Part of a small language model's weights: 19 layers, tied embeddings.
MLP neurons of a small language model. Each row is named by its layer, matrix (down: output weights) and neuron, and shows model dimensions 112-207. Each number is 128 + 24 x the weight over its row's rms, rounded and kept within 0 to 255. Numbers have three digits each.
After each neuron's rows, "fires before" lists the tokens most often just after its 100 highest values on Wikipedia text that the model never trained on. A number after a token or word is its count.

L2.down1960:120149190124085123113109113118115143146122147096108113118153091113117110155131122095134165053142120091097176148105128150124113146152148078104114121117150134099127119185137135157115099126142164130088106102157159159111128137170118055124143174117137090155131122142106135087142147177173105143
fires before: "1" 34, "2" 27

L3.down1813:133124087109136174125104109117172160125142095100127097096110152112151158145132097108161153152156171128121106145102141160141105098176146106147120078165113156130134117142106159118178129106105131114160118119121127124146127136167130121134171109084125176123093158133120129123125164114133161097
fires before: "| " 29, "\"" 11, "2" 10, "|" 6

L3.down301:107112135143153129118143136123107164145119111142109142119146104155115150124150159145124129255114125021114133136123137139126134096113149161173113150193131119096142125120159110095120136127153141111135097118114135115132112126132126142127116143138137130132149142142131090142132132152103114134
fires before: "\n" 76, "\n\n" 4

L2.down1742:146188159128136118135085134151149177131181190116085156133165143118114073117104111104089140108104120091162147169139142149153155110100123137180115057131136186132111133122179160125136083069136140099089116166088144099111128129120160112129134143129134136101162126159115156135111143129167122090
fires before: "0" 13, "9" 11, "4" 9, "1" 9, " " 8, "7" 8

L2.down1523:118094136107121094131135128121127086119122094121084139109118109148129101151142139120096122131073090113144118104125175152161124091115085076158101150159146100112117118149112078089112093090090101091126131088114138159119127146102091135137163136139159134148134108128180146117149111112123148095
fires before: "\n" 48, "\n\n" 17

L3.down360:103123113148138111151146119158133137115157097105158106120112175108147160126131101149100145150136164141181107146133121098129169155156099154123076105125085147072171131092156088126127097126129128153139109101146115074125131202097141129145126154131118133150105141097137152128131140110106077111
fires before: "\n\n" 32, "2" 27

L2.down67:119116160125101113133130153131155108174161082130176129154068099165109158125162128117149150255087155097146142121115130136141135108133156128131155125155082114112158129093142164160150102136098136138113113107181154135107143113121164139097118165143083142130161112141141118112150141145111129086
fires before: "\n" 40, "\n\n" 17

L2.down2045:120097122116093135173143112121133125151110138122108160141153118157126109138129143091144144123163110097129143121167136119147163115144124107165141117126072139119108114118113128110140118134132135116135094077159133176199142138152161141098131140137098142152164095122107081095132092071162100104
fires before: "\n" 53, "\n\n" 25

L2.down767:109116132115130177159122134132118123111104103106125115182113108162111113104180133155115122019066119108134133087162131144146141153135137131119142121125086084121155124128139089122130086128078163128164134123138134113136113130097135118143111128136154151138150138156113104166110138143109081136
fires before: "2" 25, "| " 11, "|" 6, "=" 5, "===" 4

L3.down423:161156148115135138129148111114118123121133145122160143144168100117094103105118140135134145086150137151097119124152132139130149130152106078120150135101120119118117146134151142139126108131157125056115147079125122167137129138119128117139157112122099140144161126146119118092176119098164139119
fires before: "\n\n" 34, "\n" 27

L3.down370:143119136126165188170150078071118169111111132127105127136157096115140126142115138077112168090146114126115096073108110144103127129110131123151159134168119106126140089109105096106155103124135157165108129101091172103129161133074123111098146129083139167117130135096135103134091124159148142150
fires before: "1" 50, "2" 34

L2.down1345:210139123122135142155136118119144138109089108124127104177123101114151125149116098170113123093129129106125121133137133137139178106098155142092157169142163153089146146126162182146122131143151129138096149097147098158124131110161156116163134152119126076157112111132138158152132140116122064098
fires before: "\n" 48, "\n\n" 8, "–" 4

L2.down1861:117164115089116096136103146144136080170115116149161110135179136095085122150147126134155129079139136112124101097102172112091166110153136127138123108191126119115134119126147139155132133113114117106140099127130159166185158125126076112148123103090107146124094098155150128136132138157126123134
fires before: "\n" 32, " | | | |" 23, " | " 5, " | | |" 4

L3.down418:121154141198084150149166096093103143168164055143121157075109126091128068162146155145159156110091120117179153132117136149102121127183139161147110132130116188154164153145106108111173106106123147165107143125111140123146137094138121110149157094093121117146122137115180170170147149148155111137
fires before: "1" 28, "2" 17, "18" 5, "100" 4, "\n" 4, "+" 4

L2.down1951:129136115141118130152125132142114143104153087102115147142115142158120121140129115120153145203136105121129073140145139150107156127136141111101128107159123092119133115128105136129094131088124139134119180112105126124161155133139115147138146179168127145172130102104092118080112122126094165051
fires before: "\n" 46, "\n\n" 10

L3.down241:150130109125101130100130125147129102183087140132166139142144121089140138129070105113114157138138167161115126117092126104163122175111149089133166132141121137129151159147173159129137090145159089181148100137146135146083108089101132113106145079132106122162108167103127166122117116081140120118
fires before: "2" 45, "1" 6, "arty" 5

L3.down1322:097136152113145148112117088130143140144153112142114066171105120128122152080094152107127151094105172165106135106169118130115127110122131136122142073107118110122126132105125133115151139122120126140136129094176095092132109093108138134114123115111098114160143120119103106109170138082103093116
fires before: "| " 34, "| Win | " 9, "| Loss | " 6, "- D" 5, "| –" 4, "|" 4

L3.down102:115153152132117126121151106108144108127114179114150170123133179105089137092104130077125097075161135146075123128131119076114187147120125151175140143129127144096166133105136124109149129080132099108137138111118141158126118165114097121113130133106142168151110101129110154089104178121131123133
fires before: "\n" 37, " % |" 8, " % | ±% |" 6, " High" 6, "100" 4

L3.down64:119111114134132137114190141167100120207164106091156122120132107135147119149105114079145137147091137139144126116173129142118162115116129151140142126141113083130129092172167133138146120111096137109151110153136119131121119116117125126111127122121118147140121086116121130136129114134136120143
fires before: "\n" 36, "\n\n" 19

L3.down1750:182106136163117090132143161143131137113109135134103079154121088158108121111087130091111182105126116083126104139148160163181127114162149107129124096110130148114148115143168146128102133126144150092137139151098145150168086135129102120159124132121108099131136151126137097176195112125127144110
fires before: "1" 32, "2" 15, " Europe" 6, "100" 5, "5" 4

L3.down1428:144136161152118087117126114135154149121125135153136166117154130142142129149118141104125117136114139129167121132157169122137162109118124161101120111131139133119146128085137160163144139109120157107147109107119149148159124109140104162141101088144143114104117129153152171126149144153136177116
fires before: "\n" 50

L2.down1174:112128165137080136111131107108130114129127152092137107170178134104144137138194127124131126058193127123073179115162123136149168070129139142126128122102111164159161093135157152122106085137097112133077150116138104128097108122050150154131109103119111100166108133125142140159126119135092130152
fires before: "." 17, "% |" 15, "010" 5, "020" 5, "," 5, "000" 4

L3.down529:092124147115133080139099117146145103132139096101110107140134119107109089139150101151106104135140119141134133141120150091170158131160108120128145125164106138140127095134118121114104089152111112073140112095135072125176127173156127169150133120134121180102129103132080100119136147135125155134
fires before: "\n\n" 46, "rox" 4

L3.down873:112154157145106150167112112177096156119063122112145073136151102110070139153112130180141109153139118109130166129146154110143129138163161102125129151086076139130168141125115097093162072079136157088093122106106124130119136192079131062131097137143091147130146158138144135136129160122134137163
fires before: "2" 42, "\n" 5, "1" 5, "3" 4, "ald" 4

L2.down605:146161149150179184095142135102128118104120165129141136106151106128122159098136087124111110177147108142092135134096133111093148075158135058110163124143071084064144148133152136109121118102131087085140156071114107102112098109125145177107133133089110099107103144153132149162144112170137133144
fires before: "." 36, " | " 17, "% | " 7, " |" 6, "," 4

L3.down944:124157149154130071143094187125123130139139111121114147132153154119095140148160143144115141148108119089140117134122122147130115130120166137116083133117098157142161189146134141143095114103132154085108139138138128152177133086086098141149135109138118104084074130125097145125148077130159139150
fires before: "2" 33, "1" 20

L2.down1952:097133190156175100122146110120105116174135139128122164138119114100083150121148115127143144125117162103157139062103151140099130126099097121121134125090155147119142152123123107093133115130107130129131114135130117110146143180104150115146173133154130103146096117107081135108137140074165149116
fires before: "\n" 32, "2" 25

L2.down1231:089132131142138136147110112109095146079151090108108134121145104103131130103098148093133142092101122125114087101098134165106142106132163118113136150153155177117148080113107114120117100130108125133116099088112152133092083109147106110115176113131110081147106139094136123115150121147146120092
fires before: "\n" 69

L3.down1877:148128094123122123086146138095109077139077147168111142155185138136149158149124107150133120122117126119111102119113115124145129130163134139112128118151144171151153145147130100126119127151134111153141130077103120142169122119088112180138139141098131076133096124104121171118118103133158126137
fires before: "\n" 45, "\n\n" 7, " Rud" 5

L3.down1918:129138150094124163135119105167118112126107140116130098129158126146116107116122161162155175090140113161168111149150140156124106154122139139168143110118167150110144149164166150143143139112107127119077124153163128136172121127122116117106104136081092119125157106150083123115108129114136136114
fires before: "\n" 29, "\n\n" 17, " |" 5, " C." 4

L2.down741:080149122142110164092151142130121133154113096159142123164122096101070151110163116152159112128121157095112117119136131106162160110065173151129132120107098138143119152163118143169114115145142122157127137187128122113161103105135154102132147157093103150091144147115147133170139163111113136083
fires before: "2" 38, "1" 14, "\n" 6, " (" 4

L3.down568:162166138101146143095125080139156166156121120150142071137107131117091116186133086093193135097112150085122150170119111095131108112129150138134146122157101136111118147118136115183132093112115120125102116132121139106111121122140147146116108162136134111111105145179108127131141128153121104117
fires before: ")" 16, "–" 11, " | " 9, ");" 7, "um" 5, "S" 5

L3.down1032:078103132116135100165106133124112118128101136148139125132143113141065119099156105146066088094147095112074132134084137109105153106138175131111151096142064139161122100066163141171141154151137131126165183104148160161135139133091144137134126132093112134178161105098149147156152151152140106137
fires before: "\n\n" 33, "\n" 29, "2" 6

L3.down1351:141146124154125117110117131121148121157109119134157124114180104148144154094126167074101154150104112113133112143135124125140145113111118149165102140117111170128129102090170133142104090128158104064117078115138175118132085099139125136110185107127087126122095145163082099109065088123168127117
fires before: "–" 29, ")" 16, " |" 7, "." 6

L3.down1262:130136099100127151147162109071072130153128114109144114152149104122189138124121139123126151120140104122120147082101108143095125137117125146147150173135088096131117126119088074100114108126103150135101121143133151148134145125080142113113189124090135162105164131087109152145131119133145117138
fires before: "1" 29, "2" 13, "8" 4, "3" 4

L2.down871:145110145144121139121153139156110097138115092100104118135119121127147107149087115134142153255134104136130094136170137127134131153113128135133129170163132140135136131132137090105117112128167125111122143095151148143124138111107114146130175136150160156143135155108120157062105084091154123103
fires before: "\n" 48, "\n\n" 20

L3.down1404:146117130088135087149105119178122086132123129097129118133159092152108142149114151128162140091121115086138108081104164108101132085172135118171097111218162118145135120146117115100086101098114103160133109128136082149116114126122138108145102148122111166123129127171133140088143099148131137125
fires before: "\n" 43, "\n\n" 17

L2.down1221:100089179105133178068176139128109143108132091069143133113138143118140128117138153112162116130104118161129159131115133143162160150099153090108147125133122103103102125126194127153117114105120165139110126113135114148182136122108188097121154135134140116131108110105125126099127100151159124164
fires before: "\n" 54, "\n\n" 12

L3.down970:131117118129166140130128090141179161155130121116148149137100116124113182152179152169137137142118140129116114129109147155114138131150123098110106095169097128080161181124166147103116138120126137177111162146135150131072151133156141152116126126118115102157132133135151101139091134144175149177
fires before: "\n" 63, " hold" 5

L3.down1768:154121108160126145163144141127148125106099170126192093086122123138136121155188104148137139049170127130115199146110157093101120150145140124142112108161154164099160129099134115122054113125142133123099114149141120117137165107132106161080154098120153147114093156161119141121095094083112132108
fires before: "1" 16, "3" 13, "2" 12, "0" 8, "4" 6, "8" 5

L2.down2018:137137144071110158158150115120134093137150134133141097135155062117122157089106088119145088124154121110162160115140117165120115149127123152105125129135124129130151130124149127149134125123116108134087132133050124142136117153153135144131152182145130123118079156118133145176091091116139099136
fires before: "0" 26, "1" 12, " | Apps | Goals" 9, "2" 8, "; Apps; Goals" 7, "3" 6

L3.down1834:121126139123112177119133113173169122139144148118127147094093173098107130152136176131133114139118132146140111170160141142086138117084129138165094176129096111127171140083102170138088107161124155113140105143156138112116162154092097135122145130165157161129117117108082145108139133123151139136
fires before: "\n" 77

L3.down1574:129157108158124086115161132131146098153156120137112151131064112159091104148108100108182123201124128117107104118135137117138121148177147114122165146118123141104135106149114115088125125129163079171098116118146126148153139079120129143152188151075130122138175151098118169158124114136111172083
fires before: "\n" 36, "\n\n" 18, "The" 4